Weights of a small transformer language model.
Size: 9 layers, width 192, MLP 768 squared ReLU, vocabulary 3650, 4.69M parameters.
MLP neurons of a small language model. Each row is named by its layer, matrix (up: input weights) and neuron, and shows model dimensions 16-143. Each number is 128 + 32 x the weight over its row's rms, rounded and kept within 0 to 255. Numbers have three digits each.
After each neuron's rows, "fires on" lists the tokens most often at its 100 highest values on Wikipedia text that the model never trained on.

L2.up20:142160163173091122106088134172194153113140144079154150120101139090096147107125122165149156112202110117129068101104126085064157194188144094081139140105133144112108138115155160074107090197078232164086215145186148127096097133157116088149052140161153113185149174129099104133098135144084092100156102154113190108114090112142096130073111157146126108119097156094138129105132144160138128147143
fires on: " /", "ed", "9", "ing", " was", "it"

L2.up90:137127137065165186130134146105126148130091128137099077143125095143066130163175138110131176144132138103121110109043122152066168083126127102118114181114188151137175178184075108166123107133131061157119118132096116160123133114105163163074185060094094137183116130121179117149053180139130151070143132184154131116086176107117139175175128137082141150118108123173118096110114107124146132084115
fires on: "eg", "é", "il", "ill", "rom"

L2.up266:125114125114151130154147079133144122103116130107137140125150079120050140069170087169069138080114112098172117178154139124150147124090126109096102156101129128164128177075167131159136106150128114131159133070151136101161107047159130110159100124151120145100155166111105158159093171154228144111170165112120161090136157172125180108137131169151092167095102203121161072127171136173193074131094
fires on: "e", "it", "em", "is", "its", "ele"

L2.up701:147135177143114104093122130148061115096118111158119175170120129164163112161154127114079136150159131111116135133167142076150147122130193127089179107090188079115129120185120164097112070135114098132132102144053081107071093064099172135094098133181094155163089170090069088140060108154127135149132123133081180123139169117127097083176123171133176108105166149113065132140110124118089065161189
fires on: "ab", "″N", "ra", "″E", "″W", "ill"

L4.up659:083175116198153175107080119118122152123046106134151143113120158130123153102140074164175120125135175103223119130102142158129147128132093118118101177148191087147194136198171158106141167119120096146138101151135140132097160106061105137122147096081141140147114174148125162097109118171134165075083169176097089113117126105134157113143148147138145088159105152117107076118207176151149057134111
fires on: " h", " than", "a", "h", "o"

L4.up258:138069119082099115152100157104033213154062065096137178144099115137132184176091095135133150109121113125155101099146166075117156092152181174177109084072135137071167157124152172130128076120098123133147140161152115101122163182100062165056143114154138096147105099079113134173132171129168098145155104113161141186123175164121121108213084128146136069109122140150146165141119143145114115106138
fires on: " mov", " min", " stat", "at", " appear", "ag"

L4.up366:130157177140092122114150152164163115151150093149100136125120126207139174098158109107142124147143084136111173119203095182172222093152140165118102134130140199151103144092160141132113169163146149085121151209192104166151104145138078103209151113163063106145082155132088113128110152150112085133157104152101138088116152158105117148126134121091132128154074189159107104121173107150116154118087
fires on: " ", ","

L2.up594:111136130132142143067157095128118110115063153115115129098141098073117150095118135077113093123120121143102092100102132111131099139132135112140128128107170148145111128146126111107139152143106148183101046134138097157107125147170131180107138156189146122086070168113209077139137070136158112147125117141122088136102111172128190148133075114078160108086176132165152096136105118142137144202145
fires on: "ur", "ul", "alt", "h", "rit", "k"

L2.up647:121221142097154074125143193143093049066091139166115125151112140161074116168157123131115131130130179138108142119178126110088098144144156119171164122128187109129120164132128073114176170116157159075109172120122151118142115194148180125164206168131105166160112112073163147107179039137167103132073130167148134150123100167115112154162162149094093120133103123134116129208130116124149083103084
fires on: "ap", "L", "all", "rom", "other", "oot"

L2.up64:098157119158123069095070141132107146186166151138091076098168159104079162137159105084096166121078145077180143108119144103152155085082124145133164126143141164152115126144135085197129122131107098162183111130124103145161133178133108161162113085150098135133132066116153171162099119095140096153077181175091144124134130098166190118175116081082181167135144212131144117124143144086112130094155
fires on: "ar", " even", "ven", "aint", " grow", "urch"

L4.up658:140079076075119140094111096117109171115139050144109117141129061163192137117151116120123096220121102152131155148103169099115098146094136112124126193141134134123157094124160095175143142131158113099099128204155112123127112085103122167111081220156129093125132195138119067060190102145159194096117069129118132104118167114094126120100094170157126120128107128129166104088144151076100050101142
fires on: "ist", "ast", "ont", " cont", " expl"

L4.up708:134164083137143106093162131155151111131098188199181175118157132120108073138136164144129116102093130097136170181159077120127177097176130155118113107115106106126128089138118126111070167118164156113164118169154137087141159153174086076144142079147147144168193073140134151111107125123097137131140068107074129072123127196134126097124076167104147131144163106111199138108156156134164116183143
fires on: " pre", " Pre", "b", "p", "re", "n"

L4.up314:199175128141145127110129120147163122102053151147144125125136132114150111126119118119167118184105146128195148130110143097074153081142148088146119106099142125132095159099110110114125106029105134114157146156115098162173136118147108094111164076125126110131154150068141145088188160091129150123092076127109154150167162123156108176150095083094135138139107081127053157078160150110137085136136
fires on: " Ph", "ph", "h", "oph", "th"

L2.up87:113116103181119181129078148093117146128145117112107061158066137092065144124163073128094141102123091103103122133130071111105152111102093169109150142110092150151122105053114120135113122132172137140146105135087132172172162161111121140123179076120113114081153059137094095146130146181163126090180129124140182131073157138127150078096076142123100144094101176072109160058148156112119139133141
fires on: "s", " is", "ing", "ems", "ed"

L2.up557:091130090150182139196178120187135131138139136117118131153128112059157111036146147115117112120142082109150145202132174142125144083135075116121041100080111115134149099137141130176134184153163144104142089132133134117122142099147205130158079102126065095161209150149083134138140193128147107145133154118094100140132126125146134136138104089131144156083128126123088147208099130112142134182112
fires on: "ra", "ro", "ens", "ar", "ie", "enn"

L2.up237:098127112118096151112126111134089132111138186163127079086077128166171129119180109211109117151127102096200107164103146104104152124121105168170120104125137116155150142135109137188124119116142155123125124134128072153089172103154170181105107106138188170120128087097136156073171128167103161144112147046137066140143147145094090117148115105133142130064177126131186224172161086087128080087139
fires on: "al", "ical", "ic", "ual", "ular"

L4.up405:149135138146132121109068057145155114139149130143118154071112093155184125154138070105073101142133126141106135152105104117168096069101106165100089069084127120164136111135097141161086136118106147091066160142116084083136131112113101129162146134111052126166139134124072141168086157158164155138096133199120172138162153142171136140147150099141162123107086084165144125105142191107087112161190
fires on: " as", " \"", " “", " (", "”"

L4.up317:106215144184134091060204114163170106180133076157139128184123058132091141092140157106180107131122109086147072133131141172138104164113145119083166122177139110112098125185129178135135152136123127141103128152136158122133213101178127152135137129086056134104128117157127096081131161115140199132157131116196185132070183158163112166121104168172135179105129100104123158152101144143142117184121
fires on: "b", " %", " att", " m", " bre"

L2.up554:101170109100115097095152110169068134169104105164141064095089132159117168109149161153131145124145183129137123099133091059076129200134150084105103119102112179151155157058152135110179093115090109110173101138127142137116222135137133143131153122172127202109168135118157131095100168156126090095125152117116175095151110071096130098128087135128096150107077137161086117091167119123165163128138
fires on: " of", "om", "il", "ic", "al", "ul"

L4.up219:126169164128146153070158095043091075124134184089104087192124084124059133163100140100104200119073115100117162127126115086143153159140147123162194097183128114162095102126119121122140153067149150098101140172172113130102135158136191078144183087182152117150104064095068152112149121102132124079113151124107083130135140132110106134100123133133098221136179158098146060109099079100127146119165
fires on: " of", "z", "K", "-S", "av", " By"

L4.up51:109129100147116072137113094089157107157125157120113049111114150092166113129087134051081141156134136101142119119112122112109125147110106151123190117151119042166125090133104169145178198087120088115159167117098113138201137189148102148115133112181104117167119087152170102115118082123154110148199072095100099174110171190127160137165129155136137122177129126092146143105089146160125106111105
fires on: " re", "re", " Sup", "ar", " up", " sup"

L2.up510:090079141095176092058138121109168124136111113146187142172142101162113140137093125175117104118154122118159133121117148116131129131144150145098151080141080116154155153132085171051118122103115122161108157100184140140135074094155087154149100068127187131165163169078083134030072113154146108135119089128127112097152147089178129135080180171119146212174097129188126118172109181170144111141107
fires on: " called", " as", " use", "g", " using", "nder"

L2.up16:091163118170107134154121159133184094136176107100110119132116141090102162140132171145113099169092128091160115109173114102163145078130133080086082149183184077058114099082107098116157079205075129143130111152104107130067128168091148135088134160151099130095205124142089124118146132123102100135146175169059124029160143135183136201074176125129170124102152168162165066150123112153129111068182
fires on: "mer", "NA", "ail", "ah", "ge", "ig"

L4.up425:087048127146190159145146133132167145130129087104058129172068097177173127147137154127107068169126089136106114120149141102106127090125181093099065135116218152149131124134106128111093153138112093098174165185111140093098114157131149134177079148096093149138112149077126098220134195138083148161108121111103143139114093156127125189106155137123098166150118169142085090137127169142147099114144
fires on: " fl", " Fl", "fl", " comb", "eg"

L4.up454:143094106111086069100119108119105122188135138128139090140136149134108087144149133128141167141123180069108156151082050084175150144137094125152065101107156121140117160152120150110177173101137133096136052067106141135140090145087117126155106121140156132137166150122139194109139094168145146126091056157155131088150173124145163155114109105116148159138067114174097117151145213130112104167074
fires on: "ol", "c", " had", "vel", " since", "inc"

L4.up693:150080131134094105200127110094173169111090121152160175119167120146107110134161115122126152100139141134146150193098069128166204097091168126087155107135141114082157156109112162127175145118124157136172153148104091088093107104153167161177168094142110165143144136148159100149134025109158126103124064137107119144146185097108146144103172123127132115102118152150163189067092181075102065146094
fires on: "est", " inst", " est", " feat", "ant", "St"

L4.up29:118100144196096126090134115111167191121102108136141201108120106135137115033141141148088115125100208156123125099085095112136145111099115138145107104117106083174176130158142089127135157105156166041100153120139165098166147070170149072114111080139171077147197165077156082189154143131128166158121112106169170103171099146078130180124155094162140125106128111155130154142202124153134157087178
fires on: "%", " mult", " fem", "ult", " sq"

L2.up764:085123071117090087087091201107067131103148126158084105118110117121160164167148112140190210128151196148140116120079093106064156117087097111133101116122177133156145155189109065108141136118123154156089090116140134129164115134133119138102075141116130179162127131121112115113150152148149161106192081110125104133149091170137155103118147174115129094147161154146098096127081176101093134103158
fires on: "ot", "an", "est", " port", "ic"

L2.up289:093148145134154167081157184120095113112129137136125121204132137065135173149129123123105095158083117128079136128091086082139192130181176151106076069170137165132143131126126071104138122144169163120121110101122109140094140152130127083165160120142049144138113095115128134136099113168157094065161101151157190167182174165146109126164131138085133125140117165175102175155130157109125177103194
fires on: "ig", "en", "ander", "ens", "ic", "ece"

L2.up241:064152141122158148137148104114145157098087075138119108127099088090117176106093087095068162124079178080100104127154149075148140135141185139149145126154114143138101127101131095119122114130132136093119127139141097200149089066139123108183140108094070184139180187096046199073125094140131106122166140139106148117142095156121138168093150182156104089118138104164083094103148129122076140129152
fires on: "ly", "ed", "or", "med", "ult"

L2.up260:077140194133080107125113106115064142086105068137113136135106143110148160109088146092091142149109154053106092136147093111115130118110175096091122134109130131115162130112127191105126104153111130100157106065126134108125130146117166105102097152126081053162067132122159219111116154146151124142106076076124109160137102174148096114129074169151049141102133131145090173188128161171132143141116
fires on: "is", "ip", "on", "ess", "ent", "elf"

L4.up746:091019059145180108080154106119144168122119130148137162080084104105143156116126149173126120147185172089110140143142160158091092074122179129139118140155119070094122132091124147105134191140160153104162139084131122176170235143151092098131158093143122121164149147102127193190153153163132128132123149102162182132131129152107175156220156120144098134165097158158122208133099185095158106173173
fires on: " com", " d", " rem", " vis", "ev"

L4.up34:109186144142112112096118111095159131100160088215124167124110156217106214070104125046163156168092156141145110141116119140114133156135134081171142146161178078152101155162095097156074104158140115107171131129140158112175110100080173165131150079114153193136103112087121103089121174105122153102088134123155087057125129149141138144122106138171159143149108107116102147186123164165172117170115
fires on: " v", "tern", "ub", "x", "st"

L2.up716:143149085125075128138149111107100158130125110094127133143108112149097137105153099117094164115084161096092150122148166093174108173120164160113176146139141107156131172105112049153205133160140130163104147142104163172182075107131088146112133096126137108106091172189168098136114154090123168129038135153113089105081158200145155094104116105182090138088109145104124189117142191160096104113117
fires on: "ult", "u", "rew", "ry", "ed"

L2.up752:125158066136113151105125177164175156088089090110172125130178110115112144200174129126124149124115129113190166105122061180104153128156179086170090190148127126163182112114116111106063093113064152085095184199126076170137141104103153080123142142138176132159086151154151101118180089024131106102170148148154130171147093167126154095152179114151154145104121133122097149116103145115121085108141
fires on: "ist", "ch", "ant", "ed", "est", "ough"

L2.up697:093120154136129126129116163130135146145166092122206108115142160111131075177166033123173113134154151086148166176094069089113155126197153145131210108135104117111097144193140073134111090152144118194134061111089151130128121078121116103139140116152139087175129114153067107129122163121146154128084115139119147147058113109115130150089108161125087095073174147175071153143148145129168100176102
fires on: "ay", "ig", "art", "ac", "a"

L2.up79:095154196134136058157144105169145146090199096101093079112143102154100170093097127118107189133138155149082118112114116093192072166062184138107113093122222087085113142165103135149166126145141184091095096193136207123113103151128172113170068094121113121124091152092131179119184134107094145126092132146112114112175135169106120113086108109149150115164109086108121192089142130118141125107096
fires on: "on", "ond", "es", "ab", "ard"

L4.up542:149060163150147174127161155145040168156089150154088169117154143139140157074160129145088097111149144148139144091160122074152142101101094117168134132170179113108119130111127134111092169143069103148166121096162202071145138209132109059141181131123137122141082114082096132114148143102190095157104133066142084145100177176132124152119127110079121145123115140061148129135120109128137092185098
fires on: " fact", "ot", "rit", "ut", "em"

L2.up285:077106071123122107097148139099116088141153122170084160162064164131157143173162097157143149081136063083195151147148137155106122128102129151137186142114105108164140122110152073095098113125137137148145089132152123125144057136106152159099124140129094137058190101076108132121169118116150134165138134210158099102159062109138135095175139167118061145113080124059175159167180122108100101061111
fires on: " have", " also", "ol", "é", "'", "2"

L4.up601:129130121081164173178123112152080118103152121073170114098123118177082129161116150097136171124157122127154108120102124150183102134153105103109129097143084119108121101142161086078086157156126101151199108061132139113153093147091108089069139133138101100142134115087157111144141093112142159083061146074173094167156166148055143089056090139122111099124107196171112072146107105165148083180132
fires on: "olution", " fact", "ition", " project", "u", "ation"

L2.up102:088131135181156136127094091096124143067077147135129098167155093130127122123163106146137114155108134108151115097137124149128091080117107213110126126149148097099123059147157111133069116117146088140143067137144146116124135154100137048132204108131152044085153097156178062092154157121128048117112137097157063079158162183099119149103191154129095103122169110154119150136116107142089168135098
fires on: "ou", "u", "le", "ie", "ud", "um"

L2.up19:145150124148161147095169146101073115164149094116108054159185136090114134088113182176171182133162184144151094152124118126121072156166070154116102096102118126127075180094076126124188115138084101195139120093157148127101094116131191134093137126132093099119138100148148117152154067158083155153129162114141152123142086134171128191144113145112052149121093096124116142146156090175128151099163
fires on: "ik", "ia", "os", "od", "í", "ode"

L4.up610:185148137138153153081150139081132076103150113099131148136122105148103181199110126153104108127081222156157141129120129178074137095070134136176158130139155092163143092182131104108153150157164129083141132040147072100129143154190138167115182124141097137076159188122171075088105167140122173119113128108096097097192168140128138152087140139196158113089155081114177140125121142087099124144125
fires on: "am", "tern", "M", "ul", "ever", "m"

L2.up469:100174082150099135106159163166127170147104176158158166176144143121134167137146143169162121126097122114076188131122098099147159146136143115104099136178131091176186156146163059100136158067094110096122058115121136027102152100112192096153161094182162148125130174186097120035089145150070158107079169099116122130121151134122114124163136162086132141125165132124139099137121176140154103094138
fires on: "ak", " both", "un", "ung", "ub", "U"

L4.up83:102146137107186173189136060173054150158093144143173190119158166064143089122083120139131128211116119143108133153134109089149145154157122129123163135099131095112123151067093164135149183125136072169133114050146099152127170138114138204153103104160148137144104094086164179109161163147104155145112144158111118051127164110124121149176161103112111116143160129138131121069185075106080146107133
fires on: "f", " km", "ra", "h", " ft", "ers"

L4.up216:156126086158168185119132101186078148101078143079112162115123094160099161133117179135113064097141130118084132188140137067079134095149126068153134097142134095174099130131102189165166091069179199147115173135131114147122134176130135163120108161115060137147086139140148164133091157118102095132078109134139157155122107136157116100103071211081111110106156078115119107121113154144092158108148
fires on: " (", " stud", "op", "ack", " cover", "ow"

L2.up553:139172102132129144120140149092136192112117179109142125092111064187093069140161145136142118089150130080108130135136121139116141110195085134174136111152112129111102133091124132093100144106109085171158116141128119109112101165184142136113108105125072152122136166196088119098147163060115128080063175151139178138153099105114097142144120125114047111110111149104107169073137099166132090188151
fires on: "ult", "t", "ed", "ess", "d", "oted"

L4.up503:087126144069125137168081095113115151197152138106110094137100105104145093205119094159138129109104096128120120059159097111136130120133101073135141153064143132087108151107156141069096150097176083108081126113162093135155113151170139126163103220163150098157079119082113113141113112138103160114146092137139169110173145123116065116117093098119126176096067133141122143070131170113116103154123
fires on: "c", " T", "ad", " C", " H", "i"

L4.up544:134112148119131145138155093138120169112158112058141164168137113150058115118057130132121177087145094150200115075101128088133070183082109095130061194140119075123130104163089118160132143125170169109148164111125186117095119122073179195116107118150161145114149133148101118106138061119160163063137184134140085159134121136144182141172118163155121172083123100123171075127156083135073135129107
fires on: "ak", " part", "ab", "k"

L4.up400:197169124145100094085071145149134163074169110123130103134097146101094191105146085165142056159088174120101189125161121129120108158114104120140130133104112121138201107125111142090159132110136125160092110110169071106110191109167123108117190159169127103161026100169149135087123150140148164077140110088159115129141109116149157130118123133170146137081151054108177129162117100123096166149113
fires on: " year", " day", " years", "ue", "ks", " time"

L4.up324:087168105130118108139107123153170174134179133169151066152149095084129149101150049161129162100123114187161140173155131123132151102102140143142113126084145124092078140139113123112128183125118159151136141140111188166074160136167118099146061174210099130134168151112083117152172139133078109130089100140141132129124126138137092084163165169129124176103141122087111165130185145165137128146135
fires on: " end", "d", " d", " m", " fl", " ind"

L4.up594:153104154125145110132158048136151125173099138144131072132111156144120146124117058160081124100130200157151134145095116170161084114138089099109134085097103103167129164110164122069146157171159155151185142145141121111161089153156117120152183128108142143141116120152116095148138122188146153211121118117120166090112126183119187162135154090110115139140116205104118146071110156153137164159098
fires on: ",", "anc", ":", ".", "ansas"

L4.up430:126138151076097153160150039109138080225157103060110090061156158118114152161155097134117090125131201184159090122094136122165071161111095118134087169096145106180165104126161164075127126152096153181117110093147158046128156122135141121092176149107108126132085138171111120138097116136095176146162111102109175133150092141147213122162092123121113117161165164141110116166141135128118151113113
fires on: ",", "8", "7", "6", "4", "2"

L4.up489:136127121100110195139118129156033100122136148159110173099151205069132128141126165132084102141129163058132155158129113144142205068114124113147129103122157114155154121167121146126131158188149102161145138107143136102128074130126127147167120183092069160113172178082119074165144138140149171177152138152121117135165129111094134097137084175138166158152149162187136200127129179106176125088128
fires on: " com", " not", "ust", " cont"

L2.up146:116141131086089165106104091111128083133118121165169221188161139108131186204131142112153124092088129070136163119192119130104146114089116161172113075076142077140081165125192183160132154124112141079087162057148116128156079121101095151093120136120100157103085138054133174124183126135084156093076117072133120091170085102153116101137080118150105115161118164173140089118142113158094105137167
fires on: " kn", " Kn", " well", "ious", "on", "d"

L4.up414:110122134172134115132119127102097178166135132117124121129129162137135177103180126116131177171129107104110159093167034115139154046149132181101103105172139090141111130138170060069085112169154124165199086162160085120112082116126184116187137079112099116117137125181146135146103128116108125101076146142133116085128129099153160052125065104151112074077163127118119162102178121164087118085102
fires on: "1", "3", "0", "2", "'", "6"

L4.up592:118160131150147162091056143157137107171110150081098150143159143141124076133142146124093077175124106136124114100115114129171133116076034100127202093203087147142179101133162102180156111136113141126093117142135152138105203068169118139111145119119087178140149121071130152097085176188126113107098118150126096110168072102168159171156095120189123046106126162134159145153124095096086143121081
fires on: " as", " \"", " of", "ames", " members", " after"

L4.up97:113120131176104121131035125135095116171142191088138131113179130139138138184085184098133162153087058147135129120147138138131130133133129072087119110138126130150189109183123087106068162120134119078128138210071101202128173149183112115119137093085144151131120153136218106109119125115124052105102109156179151126138147157176149111171140123145157103114083184075166126127109098087096096215131
fires on: ".", " song", " company", " US", " single", " album"

L2.up118:116193126106145143134114114104169098188110180134091148142154121095134168120163129119156113120130151116120077155143152163078128189141115132103154140091149138118105160117133144204118186110137177176138156126131151103128103119138180120159132148076127108151131179107134134108133097099153143103084130085128123096162146100032098108152071132088112129089085101148101102088162141171162032117118
fires on: " art", "a", "ient", " Art", "h", "ron"

L2.up157:121190140059116156175108143160140122096174085118141151140094201080102080166113158123154122142096111136139150092081128143162147181173160165136135163036160138150136169139113134087140121082112135111141092121096105128100179155072151098141117117137116160108104159104073061101144176146125150121166170173119079124093110087106102149110117148080151140180154175138138097096147118192149118111093
fires on: "u", "av", "ob", "ivers", "and"

L2.up747:091106079121119108123153133143110135135105110091141127116080115098118064103064159158149109135143145100115136161109111157069133140071152153146140117113196128091115097113099155130139141121123142133050161175168137101208132160139123137078106078100173187146137148073070127135091098151102148111075100113100143161121082115168115151168098129114128126121070151146143093113151156142144111147130
fires on: " can", " will", " may", " would", " must"

L2.up359:117127103100134120134051089068115169147134156080141181085102119140109130133174122143158061120150142090105171157096147105069164089096148133159144141141114087151087161100168139132133074142133120111138141213165076128117125140116150144119171058125143112105161109104087163155158165125140146157105201142081148131110201117097116151103172061122084137089152155139135155091115096126053096136128
fires on: "ing", "s", "ade", "ance"

L2.up506:164035066119131122116081128121170164126116131095141132156142137103080158203124111109149087087138157116177086111138145157105184063168127117157124165152114093127098114088171075133091153160124167123114121145148174100164158133139113074120163138174095126135139139170121156127145110112110130092121091087144105070136153160123186112127094157145154060090116144111139181162072072107109123105104
fires on: " of", " in", "ied", "ar", "all", "ul"

L2.up89:094124131091116109111102061112090112106100074052106175093168127130181157072084130127114169159117104114093094116110123092104152083100108087100155111153180083098125148121168131183104139074146165153140114106172101160182124075113109146120158077126127147137110164118128128128086220139201143142096155200095168159126125148136184147169157109112125158085143142140123155085108098143108066145107
fires on: ")"

L4.up560:168062122111055125140112044087111142158128071159113134123197039137098096099085188096163142121105162115099080103097117082122096128091109074126090165114152115120097125086112108144132089129115099132124092172121124118132166093132128145135138134169100124162180133106098126109114169204126082110109108073128103192126161163154112162103138101090139077115139126114124137137136104091144158154131
fires on: " up", "ap", "ik", "om", " down", "op"